{
  "d_model": 256,
  "n_kv_head": 4,
  "d_mlp": 704,
  "norm": "rmsnorm",
  "rope_fraction": 1.0,
  "init_std_down": 0.0,
  "decay_fraction": 0.691
}
MLP neurons of a small language model. Each row is named by its layer, matrix (gate and up: input weights) and neuron, and shows model dimensions 0-255. Each number is 500 + 25 x the weight over its row's rms, rounded and kept within 0 to 999. Numbers have three digits each. A neuron's up and down rows have the sign that makes its largest values positive.
After each neuron's rows, "fires after" lists the tokens most often just before its 100 highest values on Wikipedia text that the model never trained on.

L10.gate680:495553536469548470529462480475477504479468538491471503494468501472510473483457517486502494493519520465497500518554514510515503507513521537501514518500482502464526533495503509512504489504496529529494504525498510485472544460513490532515524496514477516512482526492488483509472520522493557459543516479507525539553454532474492499496526490467529504506458468485505512498505507490505517458516494454507502456510468515509491530528463508521546488515506514477513486530513447545524510560514537465548501504483443496566514505492471509496508519467505449516501484509534461516530535543487489500554455494506482518472521485493512509468488533536517501477494512490476493498515566520482485508480489503487524507482515497537511461516558480495479499514543559554496504503497497532476497508484533
L10.up680:513504497538499478523478473533527529461505482508521486491456499500533474466443448469506463515495467519507511501487481468466484519504504489518517531474492511539549545500520521491508517485499487508478507478533528528518533488482488523478503491482434467503497541473534462530535507521466504505449515488506516505534490518498480513510538495528455551491502463560465478513491527480481537534502508503462508513481514475501502508493459481502516513494510492508504518550520461521507484511513471465504525489486536547473511490491551505511498523486477454554454455475515504523522511539456480492518490494500499505535518507489528481492548534488497475476485514490512500503490494513497521483508465448490468499489500552510493452494483477494454436530497508505475461515448525502484483556522529
fires after: "1", "2", "0", "9", "8", ","

L13.gate393:497450531467526477498518514529483447521507521493524485517521498535491487450531490472512540513508505547499488518512509538485492510507579443478485549505493469504499500471498514460484481532491538514516474499472476470486485437478526484481474496481489469485510492506522557509515521545465530499533487507530496510493496487485494512518529527524518451519528479468501512496526490508500512483471506481516503510499480498517479477524502479477475499507485479483515474502484541529530457517497522434522503522518517537535525511453474477575478495468452527515471487476506499522549509537538500494525469483491485492494482508469520491497520480460524508528513514499465498453445509505502476526498499524494497500528573478500518533512526461535511562507505476490503518510451497490512487471510481
L13.up393:470487508521465484514504528525512516523506461518480454492483474466518519521506494529471496511498506497527480517476484504463517489556470519529474514523469496498460457541533517503547499516498484485507517488482539506495532476499552577491485536510477492510524507476514518538481541524478467514502481510501509474534474490448481505502500509480458501507512507511564497527496503514545561525456518482496474510506491501481517518462482492491502487516456475508498521522495461499500498475470476496494489475462499523538522459489506523513534490509524490506494539504478463506527502496494499516567507502481467507521488538521506553468539530497466492534525509537470498458458485501461515506491466518451506451523531524447505495502515501493503489471501483532493432494475537535486439492474516
fires after: "0", "9", "–", " was", ","

L6.gate578:501507499496522537507530497518512498488499455525428494491524466479459495468505528495473485520533489515533466479477488488524486553484494452523506493504475486454480488468505477488472500459492445459543515491491528514513471502511498491473534530509515488516551481481522526513473524553545543493460470490468484469521467510547458500512499465497485478482488505488533504502491480513527514490463487480530491454548518489505534488486512474506508516456453529478515508463497421521512509483526458506465494526494509497497452512500513489502474473520537514497478550504483482502520489484515486460522516500485487455470532486506529559538501533497502508506485528485549496467465524493511485516556458483523492468514557476510510530493524500484505527509485535493493489498510505512524484510509447
L6.up578:500517473548513436503493523499507501538557482506482491449515500535489517465515462480525508511583528451511460500513473524486514507547499496520503501505522516459532468473501493463498488482528529513478520505508496509508497480552517493484489450511539496505510497498543465521466532530519507536510497498466458484548470510531461501484515520497433488505464465493512527452529473508455484559474499499546496470496527525511498516519489536483530458501489484525470510508490494452490529520506463502495492519531536479544535486528505511510457507491534494517521490547507508464528523474506472486481468535479481488486509557535485505521491492519495522471540511490510519507503453547502532500516477481495496514522479469499495511539453476512500520492477503516498525519467477507487518492475482
fires after: " —", " |", "0", "nell", " "

L5.gate207:486481494464520549529474472512499510449508452463503527529471490502493472489535494542496495496519487502508482492493548475492509506503531469501478505533470461540515496514454491524553519506468516517515546506524475518520508486483473458508529487500486544521479509480512495461494484521504519498494477501509487556514510482469527527520503454495521480503533518474490526521484525480484537500480499487544528486517495486487496529510488544518500450519541521455470423535511529540536458504448465539472527496494473478511525487508461495503496535512527487524504519487517518502486520547506494492507549492496481532517496525499505534549490492535504449514518531493551567520496520506495458476510480510535520536505480524540500470506460512492487539499536517522498534463502474505487505488546487
L5.up207:479485503518486464507432493527537455498521522468515526475513480536477496490534515503489509479518502455492510528498479468506502488490528507493519514471517490494494515490459499510536463504485522464494504482521517546487494452485546460512552485464505487500457532534471465491486490469488463515521465557489518546501498500482501488547455490498531517519568479538462477517505507496512519512479528490519482503536468478502482488501505462467501470497472442517494483517548500527497514455482481543490514501536483521490488574487442499524469492507545492496484492490503500513516516518494535467492529502562516522519481506490494523527450536473502524472471514482495490500501492515497483527498513503495491437560537525537500524494494481504479529511448455527511476500477504482503481515530491
fires after: " ", "-", " C", "s", " O"

L12.gate155:497516476462500516545470506520522496533570526492474538519498522474474505465542536442489489516549497468468534490544507517483528489544518503531504536499542530483433520528550519504490480516531533539497507556475489484527484505499517461493507436483545515509490499485474504491504497458539484458489489476517508475525513473500510469475435476501467497483502502539539548489527481547501503469545519512468519485489509514528480506482471486524520495523504512477503454526494497501487484522529507491477530533486493464492504548489498490511509499492492497531444498504494505516549497497492481491513525517505505473509482512551489445516488538543453517529483500473512527485466495523512469523515488508489496497495495547533522494492513547507465494511512467510499524497497519507471491488456468
L12.up155:515528538486471491546507555492510521530500536536497529482461521476506518436477472494506541547544473482503552447481511475557562498537507501484512503474498519440523512526528462499503536508502472527497498513546527491510498484492538522522509489513463543478520517517502505489485472532539462475542480489533495461542486500520546499485491494532570520493489498521495530471535493452505481465498525517433501500499520513513514496520500530497498524511477509489504479522492526513471505487499515554468486537501542452530498484503510484490476490476522503511512526504522494510505500519494512535497523530497493499465465519483495535517492530479456547538497512512456539487465473499491454503489522506504459505482506529502475536490536511516492519492506492516469497473463463509479520495519500
fires after: " ", "1", "0", "3", ","

L2.gate493:499525501533471539516514573513502534534510518502526492480475489536510509477509530482483483489502514518491519543535512471520491505488501528510477464447507532534469459507496545551500476540500517538489505495503497499480519458496522486468489486452514481472535521457490500474537498533507495477495458497497526506427464499485579460460476494473486516478456503478527519493458468537493503459515475516498501456511522504525513515513509500524521489536501512477445497531487503539488533489497515522510504473505472446520528472483507552475497524482472498496532506464490547491480534504510505502493485458508513479429500485477507508488518501476470482486551489512467529536502517497450469485516499528501480522468504484501478482546487491489547460533519518505526514475498509498484503489527499
L2.up493:513523492548459478475507501521491531473525497536455494502468518539528492482498451509471475488480490520499542474486508527503537469536499506512463485513517492490467509518509487521496479530500506505499540483523507524522541466496490512512518546555554464500508517485509506488548464512502546514535510505512475476476493504502571500469507491460501495541522444508519524448501466530497467480516488525521462473499516513494559489501490499472550524504506505505487522537462532504512472531503510484530479485504519499579499500536498509535488501515472480500514521480525486461484515544536508514497453495509536486449510488472503555473517482549499507453471490511479500512529515505507499494483506531514484495460528477506476497536486508481450503537534516459510500486467457493510524476488547
fires after: "\n", "2", "3", "4", "1", "5"

L5.gate458:521466488504550485508518474471496537519525540507488499535553549477514493503490513521544482520497491497469498477510499500496478457492470515503517494469469523484507496528555468519507494509513498451523490489497572490525526498506455498501519495491534519478511474484517533509495471516508514506486523491455478495497529483486495450540484506479489460527508496523492499520478572488554510487490546540552521509508483512491521487526481524462560503553493497511468496515554512460531502495509487527499478480479478486529475486457498492523488518514512513490508496504490457494492503508517483536497484490527524499508510503524483482464480522541493477522534458502452469520522521515464532516416502518503485511522515488470473490514486532510463525473532484486446477468465508558532523464519533
L5.up458:502497537504504511504498509515475513488470538524512510522498521505487503513520483501485508493522477492497516484488475495486510503511506534495514485489493530540520524540537491507521492501486500500511475478503515471452506501542523523501495469512494489516484496483478479451513450504525522498460502469483444500583470524552502500519507507498516479472543534528521526529486523507485529517440548519491472463496500486553526538517545504468488481487488502451500521488537550478542497519506502521512520488491447523489527558479489503525503464454473489575502529526496506509531492454497514485527498536497463448516551496544536539531499518471542454492532474499502535475504477481522486502525499464522495499509490547468457512503491473479475510527485515548510510459502534485500513537510476
fires after: "9", "1", "7", "4", "6"

L5.gate510:453473511544476497488475505544519508506479530439521513478482509555480534527557527486506465526511511483495503464462495494521488545476521494502523553502513488427542530485505554491510500477512547512439502464479493467506499524512538535507472524548510529506489519534479475504462517500474483493455500499511529493503485477488498516504529494485471525506475503469484540492525501491482461509496516451493483484536462485479477486490469549531509524485489503511496510490514479514515530523528489504501503442468484503501451513528506510524521478466505511497506526466529519481523532481495498466538460536471561494481511482487517514517508511525517510463474505481449491461500519499473490500501460482511494513538534513517483488527514536540492450488468510479487486453480480526487457536496507
L5.up510:486482544464507500544499528510538478534499480503504534478486505526501531535468490515489536468523486506485530515513525505519496538544491469473501495457528515461540484499471515499515494484493468489499499506532446539507549471529523471490495526459518524511458521483497530493464541514526507547495482491537538504553524514466499481466526510505479541537472501477539500525541533472443507506488492498517489519485484493477479505514518525494490519506537484491560480474487547514526498507496534522464480528531541503505523513452531534494518513525514511517514489470503541555524492521425483474537473476520502489475506489489486477514556482464528471531461478514528523465528496498485482514465473474462470493512485501489472498511537505490490531481509483522501531484461486510503498488487548
fires after: "\n", "0", " ", "ed", "2"

L5.gate542:504519491486516557516497485515517456529540479517504474532520460518481480477487483495515489502465470520476537503500531472498525496496569467509493481471519517486469451507473510529514520486506461507484512522469476474539506458500488514524525525489476509480534511480498500478495495514505495493496503544531487550522502494511473493499462466486558517506512486479476504531454440497490502529520508547529488489478519474523522477520489502503534526455490502508483459488548494542521493532500477481464519498476519475527519460498495524461488527519496490510486502498519492508503504499485519482563560507497476473511538543464493476486473530521497487496515484535532494490538460526492491479501474465496529522458547471536472502421528529488526514535526512462510510445550489475465505495500464
L5.up542:498500472507495507497494511505526515523524502515511515499508501510477511533529468513491519540555505472515483499480504508539477509517532518471484533537497517505463466475462494500562529513509474497484507494531521544503519503457537476488551528539528477561559500481481515536529505506492531479489531443509460510498477461467510489489535508529520500521531520476486468513530543502468526507479491489513505479487442461496491490517538490448456503518473479548484491519509521520533541500517527463513510502505445476499501492486534550510510468467527536495541487509511486488527492542520459480477504467512499498498521486503503476470494489521494444491477541505502494514520469463484492461511509510507491537481436489509544559510489487479510483489452515465533498496477502520494546500536482
fires after: " ", "-"

L10.gate633:489480480455489476485481495453481510515495452521474487486520473488512447499484499534491532517495483510536484551495488487480487549474469465496455487502492523488496472468547469500497514552488516519484480460533505501511473490543555462495507469500537501464462514479433504498492498512480475475491497527501476505517519520464510489529498473502508503462498487485536484469490478511513519521502473489504507485487477464495576486476480538483567502463477508534514527474520498515512463487486543496495516480484522512512499519517537506507492493536513545509499524512543481471496534463505427553471523491484522453456522552531468499516522508478519499521499501528501531505484506498495486516552470458509507508491507521510497474527555506495475526536528491494465473503481489540489496489552520
L10.up633:523453485475507473502469492506525477505509509508453535529489488490481482515487449504520497519478472474486536516489498504522515485506478477460485505516519489476534481460513491494465471519485457477500547513478547493470534454553485505490485486489534496546517509492484442551490492541536507475511523482524531492524507485536538508479504515494477488456504532516470506519489459508477493529516538481547539503540514516534544503493509464458442506498540507568473434545518519486478525469512545537497497522505511478501505474472490469509476526530488485530499525511517447526498512499479504520502517468468498461525510517515496476512538555544507519498478519497526491476497484497483502451487434482490515502463484501499501533520487468532521515499485501494536537519515510503514487485521477
fires after: " ", " Report"

L12.gate143:491499542473534487476497493519469521513505495507485531532498512499500512491492507455468520479464494469483507532516549489540479494516517498474502536510499539467513516499536483482497527497489543494522488499495500527516520533525532508481467501447535541516486491517510501516495464531491522464478527523520502519513508480538500464495491536525507511508515510555486515506509487568506472492479502520466536504548498482515511524456458492485470471474550532476453485548508547514477466563487450475509472529514500490472491564511493465525500522501496508511497481513494479503560555498529514465523483510493506438502513510505521492519447528507460505502514488500520467458494490492511487541524480514498532533488511456533498484486520482520475465491532454533490506470460473456493509452490520
L12.up143:547529538526511490499483491540462525521490517469472489498517487532542493516514495505470514479540532532478494480518531479528506476525463488519484540543515544501571530512496475561481483481532492517488526504551525459471553528495489518465481501504511494487522508476512482484549517480503501510518540499470478486483488489465488505524512469445491472502499524518521506493521498540495467490501499519493474526493520497515503471484492535535512507512513467508491480523540539527517472512489504530502492489527491510524487500510533478498539496413481504481461519511497505510514477488515512485465510469507461490480498431463532506515477482481505452522519502500524481522463487554464492477522479521513477500516484532496511534494539484487469446484475448499466509498489492465537454464546504
fires after: " ", " two", " ("

L5.gate588:472503522498524525467466485554535487519552518444477494551488505519508486496483492486554463507486529487556540450479498451467510483473562499534499534501492497493535515493515540454496516485508518504511502512501496497480577501435465477529485534535525506448502511501499516511497505486480474466492464475482484542502494488513471522478450480548505505475510496492470481457504500516496491517508503509513509501532480498459534481511493472461474538567488497512495472487535524508491499507493507469489492504519479494515478536541515467507481516516501494466473519494485470505471487541515486506538497491489470454504519521479519535539486485453483521480535487537479482502516501504472497492521512537479492507517533425520485482519489511521477473504497509544525504496545458509520520516524513
L5.up588:482508463492485498483431504462507510519509471511494497504500496499454496517526485513516478534512524470514443519463547492501503536491497506486502513503496505478493478495541513492524495518446507505480493481433471480542527512508476466516485493493502518521527499472512478497526516529536493454494479417480478508530516456550501507518484520494484501556521549484473447481535495522492519489532517510524508475493496478493540527535544535486479524499454527481473493504496511562451478495483502482463481491513484487504500531523466496506508530455490453504506528493513487467485447498485463551501486517507511482503481513480508494494522504497441481484473517497521502504542427539529491528503480461518453513504495521521485472502503521517477502499518505538474485457499472560505507533499480
fires after: " ", "-", " \"", " Re", " de", " ("

L12.gate624:487464500430559497500454535487524502504535453483528542488512445499497536504514439531513485476480495499511477519516537502516461441468503445487505541512473502553503538481503503510498506486492501507470505500495504482523481526500521518492478547526521470530456449487508475489527473511507478501501466492523487505515492501507510494500486500503496497491521501467524485480480522515500496488505507512499471478544514505488483548494503523522544485540473437525478493511479500471509472517522468516512534471502526551525544483485499464500482517532501485478492503506449523560524534527510491510472530495517532469484476485460488462530481504471512515532531497535518498492441512535490495515460478515466475510495491547544465485461521487509523499507527464545468524479508500541527486485504469
L12.up624:559544545540500485500513524495486535508533499467508514511469482503544473520535475451439517482483475471546502512462530515484504499519468488480465520512471527519556479501516476506512511505514507491469523484524506522481481522513494474503511495493477488566514506477484493519551485471458495456510504454499522525508507527486493503519480526480494481487509498496493488476524537505533517499473509496471508494515464515507507539502488486531507480522499519426503478512498502560479468491473524503544540512505529480479486503500440487484526516524463508491506502505471525488511529511509493528503543526505496492473484515448536537505499482495491471475467494512487508517491469522522479489479496491485522532510512525461487458478450493544419445509533499529453509428472484506520466481492506
fires after: " "

L3.gate385:506494492511487493481500505543499524534513509474517512474472502512490532501485494500495495468509511471468506464498484470512494519517534454458487501448502525433513544523527546536465456457512494465500485496545499514474508524552539550478517487531535484543519493523516485502480505515540471520550481523522527543543514528474492496523496508513493512533537496541510483502516522482530496495494513497479519517517498491509540480510504512538494511514502517477489433479531464538509525523477510508471463503520515426497517504503482517497469496491468495498519486492523518504495473542476506488460464500507512526461505492552549503494476519455482504477470494548510513518507500522467525493509447450448541498509478505450494512494472525512481504481463526479470499459498565520496472486487492
L3.up385:516468458490503473480443509516452525508488511482507459565477479484486501465519479510506471486493532522499518484513526499495528523503515473490447494529483441505495486503515451569513535495501521454472527511466553510508536494482493517488510498475524472514501473463551488474477496472478490484523573488474517474536477557460480443474506499502474463494448495538506446528481495490514504512490515476553486495468482519472549474510501485475494523505528502465537561477509512477473519513495527502477543500473522490501513491497505511480521531514483519507517492478534489557484501484505501485507536491451524494502497523488453477474469521476471516508501495501506495483481505481483510472514507508471529495529563512504531528534484542493467487494474481504471532503501510503500474518486482
fires after: "2", "9", "0", "5"

L11.gate301:525501510520513533533497499541487515510498506504479478497479523494477516491556485505489512535491492496528473540514533522516503484531539479530491512482456523538479538500514479469544518493500501498510502531491530525518463453558446471461518508520526502540528527512486500485498435479497522486526482503498515570501511514506495494476489486516517512480490518473488468494533478508510492557527524529508517454510507490525495482528507512508488528509521496453499553521518487522490444499536485509475512513505514520528480467516471512497546501476459512512498501523493469507551481518482485487485510533514506525523512485489560526537488526535535494483471535495497520510502521488556467501470483535451514536432477529467476500494492562445504500488470520547530497494523517493530553498479505
L11.up301:539504490493530472494527496482521495499528503483470500487529522489486466498532500513503502499486514522480538539500534438530512499460493462484485519479480498479494494499478512541532516463528510494501465515542503505510496514506522490476508515538521504502490533458490538479513524497523477468464517504498472491522502528448508462451489506525517519501473521485452436524551515525507523519511491552528530477443480472484509509507524563501530527476487499528455487544473523531504488547505510528505510468492520469505502509465458499489484527517493539526511488473492468519477478516550451485523521458547500483508479538529486501533448518529510510500537494511523506527542444459468486477474480454493496484466501517494511513518447465505469492507483478509516467543514490472486510486456499
fires after: " "

L6.gate657:511522483465494475486472511504466503490465514511531500535503503515458491500486491494511510518476502475485484502483520498475531480537529498444497502509493526548478485475523507475550532494481488513512521491544494514529518532501489499472539492484486484479521515498562489494536477490503479532534496463517518528495526456503483541459443476510526481465496501504518451469472482499506459519532516491491506477530482497558494477492512483504480491474556536513471479499504518538498483516457487468460514479483492477506465523519523498495509528524522486506499521491535439511517498507498528522522502506467505487535513515519491476500543497517503455488534512464526509509506480534568565506458498485495528495455536458459485503497495505486461489453506450549502446534511472439538508482515525
L6.up657:545516502508499493533472522496523506495482521506462503532536483537461477512521492493489500494512521514543493488512492495512504513467485521502528500495521499492501496523492510517518496491488447519448540533512501513548533467474492500481486556533501457505479534499515518502520480481525544482498490530471476506499469477507485510548506526503521540491485502567516504530497551529496535522475546555527524504498511487505509488534541534485524513495475502461479495556523501542502490485547500458495531472477486497525446478515522512492466502495488454514536480448493492471507475551538453473500539479527469502462460472459496501490502507510518509521507529485460486503492542508496439493533507468511504481545445495491476487451511471493477473483496493499504461487481488480504548494534457
fires after: " "

L12.gate88:511444493521494496496525515468497536500500509523493497514522537500481445521507536540507489543517530487507518548490490499535505450488526480471502504474548539459483508532514454478511454506506499516514480462525513529479490477472538490459488531521484528480496511514501458523493488445519508479500508518455514505517440470479492480462478529505497521522506495514493516525524533526500510484496478499486494551501456487527516481447509564462511511500501500488477514464532518482554478493534525462493508509522487488506474513443509508471505513531506478541501471503473509491528468489454520519518535552457461494452510497533494480494557488495491494517518500461468527460479465489512519495541490539525495492440493478533475500510506505482503547471495508487478488537501497525544498502517517
L12.up88:498495506517532492535482455510538459460474481541526492488519466490482506479480490517521498499480473470504508488516509524492518539521534515501501556467512571462490525478485493451501513557496503457502532477487518478533560474498525484530482486523471537468519521510506468556474508478527493495537517486449469494511514484491528520471416527498507487509497474503488522486486444486502503469488505491494493492531495463490529460510534533484512502486532506508533521530487489483457482478512496495520523523489504494527505531564481494521479509501510463526458489506467478486499530500468502490484535494518552446513493466480507480450485475502487496472478478479508467446477471541490491513484487512484543530478497538488496487519504509496525501541527475503481513480497499477475448470541482
fires after: " ", " and", " a", " the"

L11.gate671:536494520517473541532455528530482520523503547504514460488515462496484473534477517458535507534495493541501487482503461512481507517497482522472475481503521536499485482499516483507538536510489492539499519473486439480510499546510489485507529452493486465526485536482504505526519440525486489501494508501510508532523469554508454469539535502460481525515521553593528495516514504518464509479468497499513539454500491517509494530489505531474510500482495472520521472507526475515484522555503498490520524497434506457463446543481522493527500508497531509496487531492497470520477493506491502491501516483456492449515517522502491498492455543497483516496485502531507503510506507500552504498525554514535517480502497530538506509484488500491532471531503512453481501499462477498557479522529494
L11.up671:504488515493534483522484536511503510456476507563525533512498545556526496476494527514516472488496481473572540528532458468530480478526473518494474491476480454469506516462474473491531466539508474490501535497497494499454453529548532471504515503508480462493503505443448521499484475470503546482514522521465499502518466527487513472494491515476518532461519499512514496455524521533478515516499498494531512531515498506521556465486529494424472532513490482515491481491497507513495490491534519478514525467468491490461519530481552513496516482534446518474484530519451528498528505482519513482524451482480528486512533515517517512507509482526486482527495490528509528514522474540497486461469495547496472514485504504527519498503474470484472467500488470490466490532483535502490499501510493
fires after: " ", "\n", "1", "2"

L13.gate291:515465507501510485480476503518506574496518487492545519506500496541524499507524511556494477507508480539534461547540493517483450523436499516509501509529489462534468461535501513497482535432556495490460501505509547543512473460501491472522493497529483551534527500481522522485469488507521480491513524503495490496514482524494476501518471496510497493535490471465475445486466499478513466488489502530503493486555495525475468516520462523489511531460501466527497445485496467509487500506511483519474524467534547546491494475492481554492480480473506491496496500473464485525521495504523441509486501508495578517485507484481529488489480556507488498535498509500492529480528514570496474515496512496492508506478544505496460521465488512478539489522533483497495505514496514528496502502467495
L13.up291:471487485506510481482478498495467519527469487497533503510452531491500482548520457507479492549528462505545526535512530507523466486508486464551455502483508515498526471489478501486520462460508459498502500510492531501534469489458482497525493485476478496463512458515456559477484479523502493512459491514522485497497501488478441499507508491470532478520466478482481502520493516500509514496479563463483501536542480499561494485527512523515480499490465473473510440550486488507521477515518497481499492456518483518490489495480524538496484510473495513495532483481503518526514482552453489482524496521491566554507521518476511529515493514515511402494491488490501482467493483515504498512480489509500491516478500544464491495545498503491485499542471513495565480518482513475489530462512548
fires after: " |", " ", "–", "9", "0", "|"

L3.gate107:487477488467514541463520512503484551523519542484511480530503500479503500528497471465521514505519528495496506483543489483487509489532528492496482478507531528509499474499545453490509472537475484462508510477506530476490527528478503545472461479500519504451533439499499511526484491527524481517481496478495489501510513519507487505478472519459534520496543504501518487506510520517496551530483518487528492469463518515530546517497482496470532439498532563486447498531516536535507479520486536489528497516514471503508503505477506565473490519545524510533510534530492482514498571514508477544514517479515535498462512449519509480486498516466454482505493530535496510483505484533490540479516467495431457504456534530455531532490490522488499496482490508516495512480486506540494508520513554
L3.up107:491455470514532494477503494512465521462479572514541503500515484492456522498479506468489472489501506486494526448509540459470522486523528509517512500529493482445532488529509510517504527516456461497485477495506484492460521458474462455467507463513508484470511482482509498495483515563501521520499504477507498456536480480488484471479491511530497487502533460521520467514489531493545533457496535497495467470467512538522542525523513521500570497519505530476498536536510533475538503526474547501470520476492519509526514476504457479482446508522522470487485513544486476491501517460555497529496464518490485542469511529529524535498461491496514520507527486521458494542496510463511497461523490490482501497496524493485501535528500440505507509498524518481498471499503516525499501535527543
fires after: "9", "1", "8", "2"

L6.gate512:530507471503444469481480486468487459526514461492508471486481486487511501512488557498525500445486486469481471498504527480479555525515490510496481504495524493493487501493505514503532504454514521437521460490483483516496474550562517497474480531500495443509498520505471490515483458442511523479526462503526453497502539499535514520489475494499516496519512542519505513493509471517478511501528487516497515482493527495536517513490444529524485468463498534511488489532528543508498519494477531499545461509515540503486460500557538533515472468541492482507554491467545502530497483495506510480504523520493496508526494531529472499486493521461493486491500487507473504487491504492532531525521516500492529503506480575505482435497510493553496510448474502512469481547507501474484505439532498
L6.up512:524471478479554505529432500460490496503501547483529520520518496459547493533501468518498505468500509517497506522499487487515502508499511528503435533529516543520525494492496510533519504487507532499485485456503524483505498522495509523517483511535527510477513510460499492475496480505447502489492498494452546514507500488500525529509466479513493552505498478536475509543505473512445494510500459517448512551465501527496476504506516523517494467472532448482490507526475498484498490511559507505469502499477468517512489507521513476511467495492458461508483498504525507517542513507461527508471484442504496526510484488459472479508460513493490463517546493502536491490487468535462482525539475546523503456444446468530488498475487559475552474442502505471475493499489464488503507481499492
fires after: "\n", " and", "F", " "

L10.gate571:497513484482480528485470486495496503519489486513546534508512488473485494494471487528457474484527463493512490491497531498502526512498521502520473534509492493489490472527470507529535506534495500468498473482535513482494474501517563502513463511510493547452471507513535557490539468482505502492457517512476466545512504464495495522476490486482480487484522509462480520478509481495546507491536528506480480495529475531523472551497479476484511526504552526499533494482500470510516476469499506466453516536533518536459483526511536491515469487500466520512517527467502494514573475525516435494511504495477505461524545439474513506503457480483536474540468502527540545495529533537460512538506527478489527507503457494511479492460523531468508460481545503478478497498539493500517544535495489
L10.up571:535510527503494519508502500507485515487494508493486490503448493481533455507516536481497477529487505532513532503510493489552494554512467501496507493546520489496479499528504472467462474474525477506474491548483479468473449509519492503482502459496470506475515520485480465506530505519504487529448521442475535504517524469542531479507469550537496449495465507541543463515501463476520492497529537526503511496484560499434489534469469489516481514459509490533444499506493513507474470446511488475511527523485514499505530493510503514488489474500501499508466523473530459517452472487520467524506491512530508530504515508520476485566520538485503520482490534474496525527516496481527527507502501494487551542475534527477526540495544505488526498503516480533517554485477501510468524510492449
fires after: " ", "1", " c", "2"

L2.gate73:551486478529484486479471511472486510518562539500532502502450544484487526511527451532478497479502504498505535497517471521488495501501472540495484504470476518491518537504498462507526470503456458494494508504515496475504474480527502532498462480493476486504509486506473447539511494506525506574503482535526522487529473487535493515524575517528482517462470486479535436483535504467478572492549541468455518490548480503505535458492512500506471494464493507533500487492509488519510489500485526502485500472481462503458487490506474532507488461496479515472530569477482497512506516492536508500454517502526540464476526507469530478472499553495473487520480481510521488481546496528495536486481497510488482515511536489502516500496482493505545536491464501484499485458515505490465518500489502
L2.up73:508471524501512530568468493543528451493516506531527497483501508487457475457499513469454507473507534509453495484525495530490490531536515496514470486511517527489484472525486522501469503545489531496473475462461526479483486511505504469537504462494496487495574484504482503485476510490517530481525461471509491484528503526481464521495508536525475488487556487486532489497522486430520500474516466486466459499488530528516513512565502431501467511508501517529550450483506528477518508501519525504510503534480514485537519497491513509545464519489460515480509497533526497494487510493460539479495473532462518524495485484479475480504502542537500505495488479477459512512498464499495472541514551511462499479500513507487521492515523517530495492508486478522552464507461494529521550488534487
fires after: "1", "9", "2"

L12.gate244:520487481507540464466475488505481500479514536511517529505526513523534502504466511510514504460519524530509491469500478500466483514469455502494503544553462463502484465521514485526532495496493524494493513477530537497486538498522517472473474509559526459491501499520533502525483485479507482505529491502507532500508526527499504549457500521463547487498508517495533474531495509507546473554467513494494538470522511500531504508480540515500504484487510515495492514503521491518425524517461535486535508476494500484509517454515445483532478495517460516533515525485442525488538532495563502514506530496534523476461486505495474502505488513501494505501496505566522448520495445488483444506536527507485520517514490504534514552518556461493511477511514477516494454508477484523461544527498509
L12.up244:520550485538485521485485498498478494484458479461445510464524454504498537511505521522497508462550531487500508483519508490484541519489489492524481516497524474455473538477480481483495496490509479527477480514487474499501506544476472542520544471496556475495456554498533498461532471461496496465518514499515490512514527483517466501464529528481506454452464453524502536501488473531495469481509494492537462489479524453490493468466524499523512583482471501484505507498495536462492475490504449509511520537481532489488473465509501498505545501472514537474509506523516560501491446514532563519522497498467484523530512516478505484499480486485513479484500501489542505495495545482468504516479498490555506538527513480486535486509517485515495514518493482492489484465498477470487512489465462
fires after: " ", " (", "1"

L6.gate582:441536480514494452467451505502543465480531473486488559512514502508479512504505465501457494519487527446472501487472519555478488517496450463519502487485544447533503515492488502521505525484498493504491496495533528489459479480492502493479490464549498515448490503560444468506517493508473514531479514505476540472548506460501531521481473494522481478498540514478549482456485493526506461504530520509510512501511469494494521543522484487483469486504515481506485464534509530477536546505510494476490519491507518475551524476509489494513502495519512514494517494504539523486470470484466495488511449461491476516519514539427502528502460501459525496505478489479535529502492469544521490472482487496489514468489473514511476490483508474511490449450509476514449489511487485542492508496502517
L6.up582:538498497472511455512452475457493513483488535513512515462480491454496483508486468487559495493532490488503472493485535522535524512532470508506511508504516531524498486500528491475544500489520511457503461482523516482544490526547529545495506504483465521471512522451509498530551539498527501525506525507473518491496496437498549476479496489516500444487484520451481473501522521515529477512492557509525504471493478505497542499502492475455528543491471461490480492513474496522521497509459445466477524467493480543531533518470511507516460542519457504523492468489507507470462504497505494479508497486482545517469538472493479508503464471464493465511533480507494524478510494502474488551470513475461483506468499520460493512487512530542488517473472483511531473539506458517492529526525527
fires after: "s", "S", " S", " con"